Weights of a small transformer language model.
Size: 12 layers, width 160, 5 heads of 32 (1 for keys and values), MLP 320 SwiGLU, vocabulary 32000, 12.8M parameters.
Architecture: RMSNorm before each block, rotary positions, normalized queries and keys.
Training: a variant of Adam for these matrices, 484M tokens, 7387 steps.
MLP neurons of a small language model. Each row is named by its layer, matrix (gate and up: input weights; down: output weights) and neuron, and shows model dimensions 0-159. Each number is 500 + 40 x the weight over its row's rms, rounded and kept within 0 to 999. Numbers have three digits each. A neuron's up and down rows have the sign that makes its largest values positive.
After each neuron's rows, "fires on" lists the tokens most often at its 100 highest values on Wikipedia text that the model never trained on; "fires before" lists the tokens most often just after its 100 highest values on Wikipedia text that the model never trained on. A number after a token or word is its count.

L5.gate164:502563471483499486508477469460484502498425473540391507482526536514484549450433485472461389492362491463491573486486512504474557556532516507556573536524512492532544458622495504449551465568547463508423454504521483453510410509527540453485538521458553441551440444510510469542510505442538585452473519467544485524531440501522500525486504489504489529475459478546518513561529529515548539559491554523533488480508506476461548555491503490493542469493530564512512498488523435498511555514492525
L5.up164:536517472560481498387557512479515516546519498486524580521449515554555515485494472481501445538539508505446456456480478434539584467459534518537518502477539468467563572509466514499564554570504527402553562555535511468454486561523548509464506453488499522474505524556478499452546493518567562511529476517496386514414477513534548516509545520500505516470464510591516543471532496469460524454499552518505467424581546524509529500557475493484494489584491483525565498504441520468484467567547480
L5.down164:501460527471515456517451510487538443480473522460510507501556488533531469521513487522487491506483621519485404461552535569543458470491502525480440479534429499565473495476433465463509476428558536507550553570480586515489584457536478559501442529517501466517486508519539526471454493538446452527443439474516526528491390505436482506589508453535532471510521483547551450438452515498536466501502510504541518454567456527513498463526460443465570566522536435535524471520460532534470511452496432
fires on: "\n" 93, " (" 6
fires before: "\n" 84

L7.gate29:454513497509451489466538539537440511518503524482517512500515569494477510521471575458498540449552461516590500499423546470478468515553473461555513426541441539526508568532522459421462637465450464533500459438502525488572529553482506471497571488512527501496499468525511453526553474503557476483521518506467435591515482468538490520490505424492514504486534526551511551445515462398485470487449498524482559444511500472540476523523511436501485546523561480564502455496556425567436455550517476
L7.up29:490453485572526459471505495505563589477526514496493502500502442556540457519550579520489527475480507534543531544552524486493528555519480549515438499460588545500487509513473496440456527486459582545514552499534522624568474510464525515605457464512483427589519472535452419485486492489600497543514479561539447495431513462487453416594504496456532518474499515510528542533449511480493504504524513500479458520510534492422477463551479484470528482497512490481566450571490544477557502499478523
L7.down29:537520471488492534507517483484512543565414616514544563504516520507526426487516541481463517538536474604574549479574494458489582460459570511461478480514537536559464479494557489552487467524503509489535500497458517491462506509565495473445488538484544520502501518498485481414544597494547569475608472545513519515498449483549517447550533540486449548441526496456565555477501466472466418513439449435406526510487496532472490532537484480543552478481502529549508509508463486551481464505468502
fires on: "." 33, " al" 28
fires before: "-" 25, "S" 22, "C" 5

L5.gate80:496486489501537442567472463497430508561528555541528522514573531508474546477475534486498469621477459494425453487536532469496498571521528521553542425429504531529414482532532463462488559503489536478522532543509548552498499557583548481512484506481481463485533560540526422458572464514503584546554527526391517455448532452560523530497518500463534503447471481489511508522545508434563533519462553450432467431496477434523486534476447486482530494466511461486522510534495558529443467500488499
L5.up80:522524526488499452534468508564493513511561460512507509518595466451487520458518535497421531514456494521511533494517526495557506488476457542520503445459539449528514485528481463506467411428531522488486528504544459460456544514480479527469483581530554492502486524545497477426616564493502546517505533535562438484454499471469468525396507525542479414570501522480558585413544423411480510577492447515517489508500506561534472467588464531488446530473491475496503491518485429556478537487461489
L5.down80:502546531513454462520536478527480472494581527473449470532483523513508520458522491471499466501440495472504547605444525532560535478540508536444495521543549457553481505509412496553482524568555512489456449469471490460466476403516495497476435523457505514494483436429440498500511497462483470461537603591523533481490435479517455511493513541557519487538551503502504560502516480518566496559574553514482563510481497518506504517526489468446445586514472509487556441506453426375459529539540543
fires on: "\n" 59, " what" 8, "-" 7, " whom" 5
fires before: "|" 48, " he" 5, "up" 4, " to" 4, "\n" 4

L5.gate170:505458586534496486528491491578435486505509530451500517483490540548536542493447504464439465580454535475498513498485551505548525516518519442551510536487489512559472489461479527541447547533510473462473356559464466540486403535536459509440524495537460526499481418480413507537452525529472539550537551427415534466487474388525584496479514509510450607472462511502523552527516497548549504495494469515479503451475428502515492475516456503477514458522445491565529503491497495545486535495543495
L5.up170:484586509388520503454504466533521499506566507532504532496497509532457448480492472473465498533391518417475447550535466408524538528467462493501521452524496551547470470476460513423520548513528571482443444501548531488472520508525442468466435555488527538478504581445473578451511499477506539442477523535520397472526507494523551534562488567503493517446529459555546529510521480453537485500514554454463498511459455469495501521525523543520467443500466539517519493590551425496460539470537571
L5.down170:486527510476439437525498502528506490538453469485457477504508494567491509429510577384510451560469537434540500490477567568598516516472514525500527526535473468655485503483462537524503526487492482486518496488512491535393474479541455438474533555536482531491524448490494524531451488428516570532621518481454499522525446436509478476502544538473509508499530522469536488536511444506505470451530505587502478497519468513569509503542510544533443445494515500467562581544533498500529442455492475
fires on: "\n" 100
fires before: "|" 34, "-" 21, "\n" 13

L5.gate175:461495522518444434488435493525503491476362507546491485466449460516467540505506436516472501458453496485519549505545456471460557528527484485546515451479501503474467509574529533468448451536567499462472507559545449446558448469580530476507462530474505477470555437497502487435496487440503431464481578477495505511429524479495404502504461481455525487532403520576560461466496453500526531556472489438434530474516535453499439500458487535423500539515552445513546543461499474500534448449455484
L5.up175:552498509594533495510479460534473483444509503501492391429582486473542505519501549515460483597562421428418503520525466493547507545540587466505507455487458447509545461498475558445469529468518547449498494503458494473462450543496550487458497502505459523517465557494591485505516481514490544512514470432484509450481538474545540498506550536446464533430457524474475549492532479629449493488540554492529515491495430495537582490468530489512556497505494485435519467544515486433538485438528482
L5.down175:533547550578490502553519460502501460461544466512508472572474510457523472521515416542504447504486472460481480576421567508471501498479460498484507500548530485497527494493519502480492562429511522495510503455525436491548500492468475463565576454519486512472472441503510525492563522514460455494484433489582497390538437533469437535482509490472491538567511491463430535524502563470485533423477475595554527454535444553549540481486440548517474505466577551488429408468503489568521474506548449
fires on: ")" 64, "-" 17, " both" 16
fires before: " |" 37, "\n" 25, " the" 5, "up" 4

L6.gate272:430554497523574495496455489448501547567430503540450499523494495466511516574465459473451480457492482588449549450486488445485515377486542474483491519545540479579525505523496467484505501468588465556558496565490498490442497510557472597423534526480516473493541469537537479484521450543509557525487538560519554502575546452480478439486459456508469564510463474531574501518494499521469515554498534423578490485487515493502509493471430571482487543480442479523456426481532518540545514479456487
L6.up272:502544529502490484516498518452507590551478503519533445563519491492417456536432503458514514477451518457443577536549501532477529533563565516501508460460509516463473462489462539502466544516482431555483503496423520430533520514528514547490558478518490566525570551482454480535520456491567464439451529488481523587528503468486504440549452515461461583542503532541458528486487450525497515572553507528490446381479502461450455588481510572499477508455568493479500502430545508547545511522525447
L6.down272:538493508511548553498506486462501571488484486534470478491518511513496444518527510455541559434501456496502517434471512472448469466529472475562440495521483523476496506487494511464401543496462573531466435521544530456316519537464485531507498589571464490423472496483519496503435498450641486560531488524506472499563484432484464444514547505559523506478512446471449508500509522546460467500494454488482446482498480561544482551498480554487522491492505504502527511552486437413539542505492438
fires on: "s" 23, "t" 11, "C" 9, "f" 7, " v" 6
fires before: "." 44, "):" 7, ")" 5, "av" 5, "c" 4

L3.gate210:504520469508573463526499491464496553454418599487466522475492452570528541510514498537465492568511464479486421496460574438509430512548507416528498485471510434521529470501499458445466483494511501565487500465581493523503549472457564482450512500533499483475518479477509415573541488494511441531479460430518456490519460404433466515513493455457464532531422493538470545541503601498443496551467529434552520527500531480517478474522406539488506486460529444449475535437511464485433486535471510
L3.up210:442421511519530458490486503514488527530531535432508568478501521486471568500524476538489459487516453528519523552486520515527508520515473521480503551508607575551435536599489515450460470501467518500472422455493559498483490510484446501524494544491503520513553542566614483478540546465546460498527529455510399539466422458534425560531504462535491510441503526522488536528446487523551481543480554496596537557553626499474448476478547506470511447555511462513508524530481475549539524529503495
L3.down210:542456501508434498506488560443514524534534467517456520533471478519602491488560468479481463487440534495516467424509499483485522518474367508478456535425481430427481463513505486529521509520499503480530468454509555518492513505444488501541424502486593550489532487550482507510484482487517554443516527454560447573513524448521441486472476509432466515545434489496589540474516515565502455500514486416508507499582570464523492570556550518451490464492439513499534419522568564528518451557485507
fires on: " =" 26, "." 12, "'" 11, "-" 11, "\n" 8, " .2" 6
fires before: "\n" 36, "s" 10, " |" 9, ":" 5

L7.gate236:515546545409507512448499514595502515524548535465520538516479559502546506498533492531483515442508503488489504566434475477430468519505539479564520486487474451520443484506509544477445478544491575517457466477549557478529488443463471395595448449454482456527498527462573450467488389464569517422487513464497522463484492520522556505517444503530485475447563483532481433483465487498553509508442543445514473581554554434530474554512497456503480428467550524530515460502464517550488541551515494
L7.up236:447538460493495494446476477547488494501490550538530482461501498496454522516572465520484510576557457520476435370474474517472480509426504487480478456554488416478510503497495487497513482518571524503535476494474593527529499514471453428552517472468482516471528577547498492503539622459467457487497436469403496427527478529498508544566556514503473498438540522514520521465528537482477465560590544448481521469570562485486551531525434451487464488523543453494434488427513517517463436535517479
L7.down236:508492502522520499541520478555533481475475443546446471493516515471509527491506461511456487563452459536471507549546516498493467533548469510519575504522501497540472514424582506453492504544480445481415544489414482482492544452563527570530468494508558466516489478514505547499441491477453514507474503561440509527445512399452531571526502533432537507531478469488514544483547430480491456456476448516404486599550449553440484436524485540541550527456459525545471459481437488434530510479604561
fires on: "\"" 59, ")" 6, " |" 6
fires before: " |" 49, " (" 7, "\n" 7

L3.gate212:495490433513500486406430479443457485558512578499459496464524472476494529514493464532479543391458475489539477541495521391489495495475484514549539497543430653581486507513515475440505559517494496512497483435540489425500526464515497502486550433532516525494535477504495510480501490561537473416502586573519498535543500501485521456450470494534433473507487513467512534534446538548469522442502484443492522506459560484486401500479520563501514474452492501479501452457540532563559534481467550
L3.up212:507469501560439521400488491528549566484491488459443610516530494505618516529449480522516464471560500498600441504579498511496529541542498465499509436517499462475605486485487466518458556524477471518499527518484560535528582476494502375479450459504514538525517495488558530489505536510466473494480550513555433523449460458464583454468443478512440485541416489487481524464467540548498472467530457513500494444486481513551509444510498573472459506550516509486538455479504531433527493468507486
L3.down212:453535506451436449506478520509485549525501519496503546524464451542489553474472500542470492540508441525510499542477537517546540514501440522490573586498468564483561473525472424409501554490489569511478493486547482498472527488602494503497573492490506552449513493578508537480532506549438495500555522467516440470539482590527505544507552540539502426478534483464572502473554453513510463470525542579548510507495484399408498457547500575488550482468504485491526585544424461547521522522445507
fires on: "\n" 72, "N" 23
fires before: "\n" 24, " 5" 15, "The" 10, "===" 7, " 120" 4, "In" 4

L7.gate305:427488510426454511591489514501478506561480427415454511532500512425538535457490490446503478519492459515564557468475471476457477463477513550522543576532478519535502574478528544473592421529579419494462491493486462544496512446559517543548575562492426496532522527508536483472523543500460456538504462478527486513517508571502519539562527541516509522506502532448532480440460497526472532471470582485485507470476533508390551486494507443440506455492518578525459531487468535577494458536520529
L7.up305:541512422422516496520516469490478481509561513469473522548483485480504506458480553547535458555464472587521420476510507487440467467502459515560487507471474511500479518519507546502483516409477518437544536450490435505481565519510630513427548509516536454482523475540601417493542535482445546476545553470501475475549536478452451535485518513432442516494530527482590457511468431510482448454448512515506537416492458417520522476540522504526520463537533490447412483427525528524500497511501492
L7.down305:498508489472524466541506460480543523406475480522503539541506499435456503489504493502483507478534500503514526525429605454490516463554505524548520461453496538482535568616511484524561547452446507534425462493531518502650517535485481499494519557474484514583490417493451442539441497504492429535556543507545481467477518512526521488446530512460486529461455521479490521409481479489503486524472521513497564532480516524522425523534545467451569509496535555464448441459562498450503485540523602
fires on: " 3" 28, " 5" 13, " 6" 11, " |" 9, " 0" 7, " 11" 4
fires before: " |" 55, ";" 5, "\n" 4

L8.gate9:473551519439510509467532471491482500521534502483501466523458506484505520512479538499434517454471448452521455507472535449521548488514527469547489501637466518559467489543505487462578499493539444432532474468496500484480555505570443566462516488543526473576517507514450467422460526502535468490531503558519404518551392442462483526550489467522532473469563551516533538604444499433489544445472548580449519486498538512514497476451550458535545448516558517564559480496524507483455459457466482
L8.up9:464450487456464515439486473491477470451480508581534459449458392505499529514593475527500521505516516499495529530529515447542551445508460535491535487465476516485532494506466489489451485472515486530524488485522489503517484392466609489534437510561486509449486505481499478504513449466494548531538562421509465439470514510495555572462405542437454482474542588566502553475579542528540497546531548524457489450535496501537507435529574518494442520570457476439460528492491483531498509495454600
L8.down9:491439491501475538535520504485462436481522464493415430498442504468489493446507451548515494462512429575501522416488496450560432459453412483510569490473512434562449568474487509532532441522506517506457470495512500485631496458467505498495540558512462474531519461541470522472455444437441518439542504468501455463510566403452516523528489505486503501545481587507497523488536529560472506462548533511567503565433489435466505524485539519490451480512522512484515474468420516453526470542503566
fires on: "\n" 59, " |" 35
fires before: "\n" 22, "|" 20, "-" 12, "|---|---|" 5